Weights of a small transformer language model.
Size: width 448, 4 heads of 64.
Training: a variant of Adam for these matrices, 314M tokens.
MLP neurons of a small language model. Each row is named by its layer, matrix (up: input weights) and neuron, and shows model dimensions 330-425. Each number is 128 + 32 x the weight over its row's rms, rounded and kept within 0 to 255. Numbers have three digits each.
A block is one neuron, or neurons of one layer that tend to fire together. After each block is what it responds to, as a language model described it from the Wikipedia text at the highest values.

L2.up86:122220112113109139111080197138168083127100122160105111137079118154096107112086115096128132101163117144197131124101095115118173116094131171176157079128137124093093148115106149134170124158109107140085138131165095153121146131115113117118100122106145174147117084124162137073147162123172099070
L2.up90:113116109109151176161092159135101126131092122154071099149071086094187102184109104099087160110170056149178134106150120060110101086147139121147086093121151101174082164139118132133118190128109099093151145149109170112131112125116096108112126113118105142131140126122091175112151193099153125133
L2.up93:134178147108118123142146130121116110155123149130122109121175134164186142080165171130168171109166111153129120113176075070127151123113174142237067175187143120104110148126101158147110051167175128150102172145159162117168160181079160133157107203157137143155157105156121106115137132113160088106
L2.up99:094112139132115135103114116134154126167210136191147132109160126070059088105098136123124140107141171135184112189139117119126163141061158096120073170146122113123085167116106114100122071131111087151073164158106081162132135135169074144138092122178151101148126168116142147205098104113143147148
L2.up326:148108132109118146120148145137145127103108088084140108123129098125156087144136142089135161093156199111149160171098103136127205122124150122068161156114115161072151146174034096121068076152178125115163141156121157113078159216171122118138074072125108190190116068156096137159140152113126142119
L2.up360:102159190060106052135178141122107089137137157147105156093081115134189131061080095151123108103206165123126133124121114133121066166134131176102097142098162133118142126130130088204131104174139082147134157169157134088103161141147113135117149110127140165124139089126097138163120105103101132151
L2.up379:151206095111121129149158110135124088136135154089144141117136103121154075166146106094134154071156155123094164087114145194132156184155118087185048148195144146159184136202049105138167091127115098127145181181105162093112149192075032161056146131161132167147143128124080104085106116109110149118
L2.up447:115151142111142166135074147094140105100118170157153130175137111134106167088092088127116186117123076102144127146131149057112151078130135071151051110078149131151094183101150108137120111135131129137094152122137187122137114192160182134132171101134095167075108073153113142122186118105126192130
L2.up511:166121085155132112142139115123125077141155143117156140129062118133131136144142062154120132122136141112147162135168070129118093088116119172132122117168089110140129120089148134168107135134180138110112162059122104114103156149144137171129109142173162119065093180157126095130096116149147158184
L2.up521:117154148105083111158091140130074075098182110159135099145121163170185098096103141177131146075196149182168079144131168103138186108023117139134132127106132136082109170176120104086146044198113103116122185128152120154150132155161145104122116155203126174112139129124124089121160144102122090113
L2.up622:149117153127087077132105096139097098084120110136158139095167115103079094111132129136146138117180129144156121147174164117182107175110158105067222143135089136105144119116116035164160078148127111074107149161113145108109143094118112178108135131129097159145163126166060170135140112121156139139
L2.up642:138173113145101059126174144177125086123167155148073149091116167155134090123177137059116093111132161115160111157140157117158137176086169111133087136164122132136203201127100141140137092142101071107138130151175155151114114156139093092108096180094172121175130097131113155121099126133134103131
L2.up759:150157115108124113141131161122119108184074153100125118113151120115134106151102137127121104139095144182160104167139122156076183117099126158137200136141128090099150143129123172163140112178133066114107153117127093122113131090094122094112093099108132200216080130126179163147152123119156093095
L2.up818:149117106122139169096144072102147120188136075197126148173169147141070107113135157158101159104187074125143166167099128109121208108119112149073150161145105105113177078145145111114130107128098110108096153176105130119100149162145083104077137143130143156195179123193109094101132080129120116096
L2.up834:128210121124118131131127154148096072106183135112126122125124089110179092126111164093147180091163178076106114110178173139168161145127150080175163135176142103095115169113120089106217088142128109151115188161126108122189106145110118134060084177160137148099081136166124161127168124112151121146
L2.up856:114088188132127118173141187123144104184135166178072087154080171118121094117180137103139125157154118166124102161143128086188135102088118152144210115112108094137134221178166107129140125165152105164096211048138144127173121136128103147125079109145174148118134154088118136101114151100136100117
Responds to: Relational preposition after noun

L9.up355:082175125103116119101116127153093026127172177135169136122088155143125099139053143154154084124146071117192105161144149138156133154119122081171078125097138116081138191092151097103132136143167114147106122118147158153151119152108132141127095115190101166127122152181158160146088129155164194125
Responds to: Linking prepositions to/of/from

L8.up132:166131102109107140176106129134102102099114132134156140146100121134084133083171108130116209099071100116189154073210090141171121068183137081175087111120141126203118061125092107139134125092117097160100113122125097132172123099084085179187132093128103161097165102138169107108092149073160147161
L8.up614:153112120090123095093182101111120152139172090096152091143158161099108198164151135162136186176112104082101098152117171109110073125151145092166100099157108197169134151097103144190159150148103150115133082153113088151156133140106113124147129101168083124074204145166159137115188167136133066166
L8.up694:108212140121087139106124062083115078145161132099076147163130125143134079093108063084118133072092188126157135108144173106165160191231139062097120138094132173120141133036152137142117163144128080171041089155121127105132085116040128089115132108180184134142141150117214110153083160095102094123
L8.up834:129194125148062146113182142089062059089229165125145072111114146084196120145163113114121145150129144129121119065121136140117118175166133136072087125136099166127120134122065141100166088168112140125139141143081112157101132170110172166053081123146163108148136154104136100096127103042121136126
Responds to: Passive auxiliary after subject

L2.up2:089148083124136129167115196125105093132149088132115085149151123129160120099122120118125178093140133155161008114082163138143216117158133147157147135067115128176116118213142061093153096093135116169142156152086099126191108188056119163118124028167123133105119159171150132140148132036115083166
L2.up10:129164197125119138099187078165137135190171117144121101168170145085111109085136172124132184060119097137138042139162157139124170144137169109138102131139131121113132232138111080128175074122153106185133165088160108109124118104081090147152102143171120126104124189119107098141201138088155118145
L2.up52:097149150157122147114120177124108122165142138127136110129149157079131149147196107152246189133078132102144069120145155118107127145174125135112101122099096138110136164195117100143101105138113099141133117126126108123154151064169133164087123054164116104140140145086141146128037127090104146129
L2.up118:114118132135120096137110119130122135105101113143065080090129144109188179047164139124162166107077139085135137132182189137111122167198089088220150160127149133158160204171105055174134109101108100092096125112156095085163181106111094104144102111140135150115075163130155136129121118120110124157
L2.up185:150143106116111053069077131088111108191157107105087076094136135115085150131162144109075129115133153128110137134102155131191153127126106107132130110126102114138107147163129076109153131121184056152164142061125162148205116155074124149145129077139164148125150160139131174154131148000115119093
L2.up194:135142165155116112152070129156111063110148100185113108152080169203131051072163126178130154103116111117133100142101119151188128072095138121182130117095147123092109137132118137130140114122133072192139162109140129142142200146131140138121137191151173092163076164176107129079181039115155186105
L2.up219:074098148158102142093099137100132122181133122122152113134155167120120143106115152145221153123069143158124104155086143108144159103155145158146147116127110145117142177175141090113163095122146112093140110130114191133204129164142103185098086054193118145160209099174136162187138145025086143153
L2.up226:140178139118118145122125194101179108164156102086113112096072142127090082161103092165141127133164081122138199079102146132128160093112098079143207079087124117104145104122076137120118065105177084151119133109055133107090155169154090146136148175119140165140148131121110136107114099134130077115
L2.up327:163160121148098151130136187118150122132150078067118129163137089154119131167100116101148167124137152152156132168118104125132155159155147125236117102066114161129102168126095124123140116128186114082093151106119140099126161170167049123152080128127127104152165051137148138105179115117132118131
L2.up358:175158151129130172142116184170182113119220058142127126181115146113179065153102116076136128069091166100099084129177092077089200097165122176159090139096088108095119179132120085135114107077197035152140119143139112149162120180100139154111124076171134151123147139138168155139110110085144156146
L2.up520:125098093131095104135151134112151100173170114123178124105114106124113124174133119124176143131134171130106120117112092088094095097167146210127097128138100107106162135154168101102139141091162098124156131137128143128187105182096092198078102105183124191105158144169116179134102127000105089164
L2.up733:142237162128116162093114113128145117128184132123102091109152138066140097121112148105098194119108103151105081129135171111129141154133133094232132123134140116108127211123087072081130103108137037167097187084135120129126120143083128119094108106154117170189092151077121152081133063138158109079
L2.up742:156118156120083093060117175152137120120120131139082092168142115095205081114135140123139204107138170187089136128092098147113093116149118135164141070136173123148154193159125172107091096100120130084156105133060104134121184136109122148080121106159150111154084169117162083115139177121108086123
L2.up747:142204129130134156127139115167117077142146107078088122121115098097140037085126130125169156084088147120094106139155166078141134103099152130163208137091135103140147180154086070144169112107117075145091190135064083083098138092097089118091131085132133135144141122150086162156118104124100142096
L2.up808:077165153143123131059117208152127116151188117103129083166179131085193097144160121143213231096106096139135162140137129155142094149135147127187111046095120080149158226215131118120179091082136090180140137127107143129163144156110088113096101078204158113149113192185124105151079081112087146124
L2.up837:034142157116072141117123152119149163168144109116079143155125169121132126155097107159227152123147148117103090089120136136109125137130167163151133141118095133121131168160154119154148106180146106136154153117120121168165135178124100157101104135169098178165156144131158161167120131037131114122
Responds to: End of name phrase

L8.up344:112147179087139133177159199094140080105174092095108081137138103074108120095119121131136085166151126096139154124113130082109106159111123151218086128151104074141057162156112159224207129139132137126147175121100132177121114179094132121060126126109125145168133097164159124112090103121100137134
L8.up602:149157213104107063111124227096123150133173145144084103108094146122142094154120100090080116072096155123149122107102129129121119120184092096211153091157110105158157100084074105188096171155101128146142187099133190140137185124139107184143121117141125158165128147139154074181101053116156076126
L8.up668:127159143071122105123130167086100153157191075107105179128109138086113162135150097162177130175166157133146179096067132050155172109132124181197172094145081204132085161154155087149077140161194151081141135144089158197119093144045140111102132182110173109140139107149139076156125113110114210143
L8.up791:118104129125112108171185143125081113189148127158155088112118204101122143144110092134148150112146092161165140145174152072144097126132093081132077124168114121090192140155103130151126092187159123122170154097115093161150086122125138138159141126169104146111130150124109077066162164122143150165
Responds to: Preposition "at" after roles

L8.up472:121104083092121107176192155125105043086149128151146131146095168175118111180153124140116153125130132087119090124145158140122112126094081120154077122149150156129151124072130158154112120132131166102160120106112126057139155108164089161134129134135126082097164133153153098132183182083147131215
L8.up613:078126145098114116111112162061151060102165135125086083159129160141109112114124149163110132139148135084135146101059170114155126120073169111147076168053118158064135152141141118138083090118151099087112145130110139080093070185166109115136114129126111203164162176175122106135159114119183122088
L8.up732:115137113119093096105173159086144098080186119151147122150131128175095175122141113144152120123160145138146150130161118144142119187123165102206171045131165132085114101140076109124148128129103120086145119143115147106071144150145133092152141103130132143125140133152084135178124072133164125137
L8.up795:105157139115122089135161140107104121123187146135118134149112213140075127117111154033141157099076116155189086104100153137156147095158118092124068118095145190125068083064164127135126070188120174106151155092093104067096103155102158144094126135246121166077150180112123100082130175117178085156
Responds to: Date-introducing prepositions

L9.up653:120109144113113117091108199111132098130150163141127114115121152105190166062164135126150143152138136120150072132145159128186130160160150113135175148112111160205190129118135129173081146126108170104077174113143128161125112096102202186117103131075113158156179140119114194137143084117185156128
Responds to: Preposition "in"

L8.up204:147139101054119093143072086138184109118176115169102106073115119107171124094135102126204079090136176116135114114106105097099132134121094096132126134173098136177130099180087073133127182161111097136153159103067104105105153128107153099107089133157120155126107081134184117130103089118094081158
L8.up400:153112091063119150131113121118147095116203147091149108109140109127192123135101134175145149054096134105138126129115196116117148142087062144144094143123161171138174117170072140147147168127180107129110139114097101107144125135113076100143172102175164106152130130143094146134116113077073137126
L8.up411:095107160106103174150176105077140153116106112152061141091164111115167106082114093157163170145113213135128154156121127152127063133091157144108105168125056184129129127174082136160113093137092106090139116076154114098141105126110115096113077157147178128109167122121181051094108099110085146154
L8.up520:109082162115152080105192133112106068142129103092129056139091097133163125178119113125115105127157103103188135126137141142137132056167136099088103149162133117114120064109114146170130136082117092129061166134135161137115115105089085105097085063157122132111123123130155119153139148132123101128
Responds to: Mid-word name fragments

L2.up1:078109147130095104116125106115125124108222143199108147114146175098149138173171131121108135136171138083086103110097163206142112096134156086138098157096129132113120133112101095117114120087099147158076163136121154170181119108145116159119094128139119157207073109089093107141182138120127057157
L2.up51:103149175132124132176136095152084161125177147161075113096098155161119139124134135192133142126099134108162082086113143076166142116137090099153118115128109166181160130140137145072104149130101136161037176126109116108116131132118117154131140207147088129146123059141157126119169119103128174136
L2.up69:086121099145134125144139157083087141079159156113197111092159128083129111132112125103105125103130113114167116135111119096164051142153126109116085036123130149127162147118119085134132072139101140241112168130149126152113186166068125184119208145133082153104104075123089105127113165115128136143
L2.up105:176128143105115094193104087126111117134098131124160157171138135144163179119106108098140145133082091155113106134053108099131224092141105118055061187088129123160122142104188178107126184089091095133072130142155191155115121128130147154115102086117126140187106132135093127119116107107115146130
L2.up116:132097163091116084067111097107098147120125137137131110086171115159184099193121107091115135109156172097134150099082158142145124143080134088108126131155107122160156134079139136129115131130130130087078075165122106137179113122133168190111129148158149110138147136226155104168098111126138114140
L2.up196:101093171080157101098112090128080163101169164110110133115155107060149158184108093159081101114120143127153135149108179200147086155201123159076139155101175116165134112124161165130155135124117120111122159135114115091103142098113106103153138090126126120162120092163107078071151137136088156149
L2.up227:171072111113139139161111117129147115083125138129127176105159152160151144094116160131105166091086179151154157160166069117105120170185080124082115118136126142165098201187119138068065138158096089081092139099096116151136195140152148122119112108156155147099085140182182120151165137113143152131
L2.up235:131085148101113139166141099127110038128143131167087110119142142114144141134110141169123134147157145123168117136168153116120103106132151147059215138101122159111129117071154145117130100103149127110049140118066116149115159114118167096095180114154137097135147126158146132114141160113133117173
L2.up262:056134156117097164087129108105129138179124107143136107074113134105133114108137139189131157114142176148121145089083145084152147180151138130157106132135137127149171146154086087139143093102143114152074114159112055135163109066096074119148099060190095162128104089126113132089096081124100124118
L2.up443:159137175124136165106121159141142121120167117192125150125109139142085154126142088124125132088094144148155120152160098136126128092092142138139098136085122139228143128101090109125113089096201122040100208099177127143181185150143135132152121136117130146186169120156134127116144087132164108143
L2.up619:120152131130107079160148090165166130078129066179153068117108130122147096163106069129121116102156121148108110173034098104206123135155124087153114075153094102128136108150140102178025121159117136195147175127098103093097085133109144114143177138123124126106121105160054134156072153103137039132
L2.up634:115142146086131134126135125127166179146136131159124152132081142137131108074141134124137151117088182194152136167158161104129159165111138104167117123036142132112114210147136126147082136132082124127111208082141111130156118123173098076098103066133166148148101104114182160154135126122157134179
L2.up656:094182125083135122154137110110172125111103147156132144154115093065172190152110156067102160135133141111157130120089132106118100168179135137142102091152129138199110140113153188157130162140154125107124151120157130160129174116114104105103093129108147202125124098141157086125047096124197144142
L2.up724:145094177097122139118089089120143145088112097118089146126109144121105214140102118140163115114120148174183099072140115157103097142136124126129045103155152118180105123097144183122114115094156124114053156100165114148120177124104122143189138092111113161095091207188145097147143125108172128102
L2.up806:146193112061136100128138181164184079085138130169103135074078117104139120099139089203136158110106132111150133085151101147154043186158115081161045155110154115123163130110095165135126115135132132131097181152190161148146181160089078130171099110116133161075124120138124162126081182135218065124
L2.up879:141115091096118127167111140120089065139129131143085144123071167152131211113133115170096168139139158154135092105123113086115126121160114113140172161134149160146113178120119076113137126115186109120102163093161080086101095108110132167093146122136130166153098104179143133077152163119131151118
Responds to: Preposition at and similar

L2.up59:131189216060116137134154074154146119156147141186121162097124147088095123129130118070182138097166118155095091114134116194054131157080160119091152154124117129130088128121110098136119131130091109104116198150106184112088153124139124160099157132144092133138108166165121129211136118098145168175
L2.up106:139148097131134093110162081127063140139116102153154103112160151151144115142121096144140157060172166150123099144083111119183141141150160153105168146130127125178201104177098131070115115158100119123140145139110210139178071177154057181119096157148132137123138090127136111149171138123104153199
L2.up146:085174163114107122158077141116144149125146115178153146110110139124203035066163100118135113048134141062150132086178112158097117104058164141057136093084143104156118152133132116113191092093150118132110157174082158115182203121115099147122162147191134193125141131117105078095097104099103120122
L2.up261:180144137111108077114040124077092118109190137138101108131160170102179092101110146122147127115146135151131142137107139182094114133117113160122115152116115123138108163149130122053088088140093128079133138155057153123108165141102133151113119150142150110182053166134127122188117131111121147172
L2.up283:086113085112103113086140101125147139175121138108068104153130139143107108103132142120207141097141071128154095139095123123109113170117193178134192132157128096102142077114133053085138109127102085150142159138125169147131140210083117154089103173130134141139173090164082122110197112095099189157
L2.up349:171151146028144116093157093058117110141149131119112087127123144135130106088139083073061108087172139131121057133088143152157145119085096095122129142139163052112119142114146158126132147107084108103075107089075163103102120115082100150169122107151131134134118136146121119145126072136115133154
L2.up368:190128138104145113104076133136100143151130095127091088177112153096147089183078096160123129123161099135117141130084106186140178103083124117112163102107148090125099131136091148073129138145063066082147146171127144161089108161167092091115089072130125121138146159186066164168054100112130063119
L2.up385:094139151088081114127100146127167120138113124117126135140150184124098083104143090158255147098155163125125084149123125170107109133083224152097164108121099140114160203193170073114124138153146100132163151123120158127130177149135102149054155119137113143111140171154132115178112152048130143175
L2.up491:049130080130105154097171109074120093141123128139094062120147141096107111119069103151109144090126112113120104133087124157200108133174163185148168126150119125117158116136083114098119122201165088090125177149155163104144118182125122105100114143185117152151133143163108177132162140131163117177
L2.up509:087145133088134149098139120073118102143142135110155091144167133107182136169140089127110166130146120126074080147119090133186138158091160141078092164118109105137088143233156098030075101148090082090129114162098186146184081106164094142103068104185090125132130098099083083187101143096126144187
L2.up535:157155139106101099156139103108114096166118147122103144134115166155099139180098135127137126099129162136132160195157130148148110159156156142141069108170117141115121156102138138040140148170064150138122124104213105123194113103110121117093140191203107118106064176090121125121119137137090107121
L2.up589:182135104076143050051134102106116108103142129140141108148092144090095104070094124108072097086154128131095082114124153142175124139097109125090182149152204121091132130133073137084141135140101090121103134110121182142105134124104113080197139145118155153136072139109104135165112149071209134163
L2.up659:175113115117073113089112101134141098066152142147060083113149134068122083077125098097128136047161151077096139127093106130131071098104150141118115119119101076132137128158102099085109073143095083114147137149109142089099204117127145107137091156168145142148092158136127186158112144149136111142
L2.up667:089164181125113082149170064052142091188081093107130129173089225146137115110134144138157172135131098172078134145102114160083091116095111208067132149157124124170117159126149189149129177103081158079124123089125192130088165122132143127199147124151186127150057107123120091164123100094090104129
L2.up701:151195119072122121122102101112138138119140128144096119114067137070094120117054101139054112095148095118137056130140141137118136176134082071090165146139135110145063155110163154088055176119074091104055148117102173133076145148153156122122136181147126115131100161123120125139134078179135130118
L2.up886:114149152080099121130128080065089131137123089070109121175173169124127114108153058092180141076132072121110060083157118125078129100119158110073136151076127138119113134185145178076125096123147078115124145139102168142084112121131054164124141086129058171138088159158124143184071166095121128174
Responds to: Final piece of fragmented words

L9.up505:162151165123129112144088155134158127087165111086111153137081111105171118107117117124146096093149131094142117074146103126128107171125097096124094157109043140134101131155144182100135092103111127137131123109172096121205116126114104102182150120129160107054148150140148124104091122020151159174
Responds to: Table row end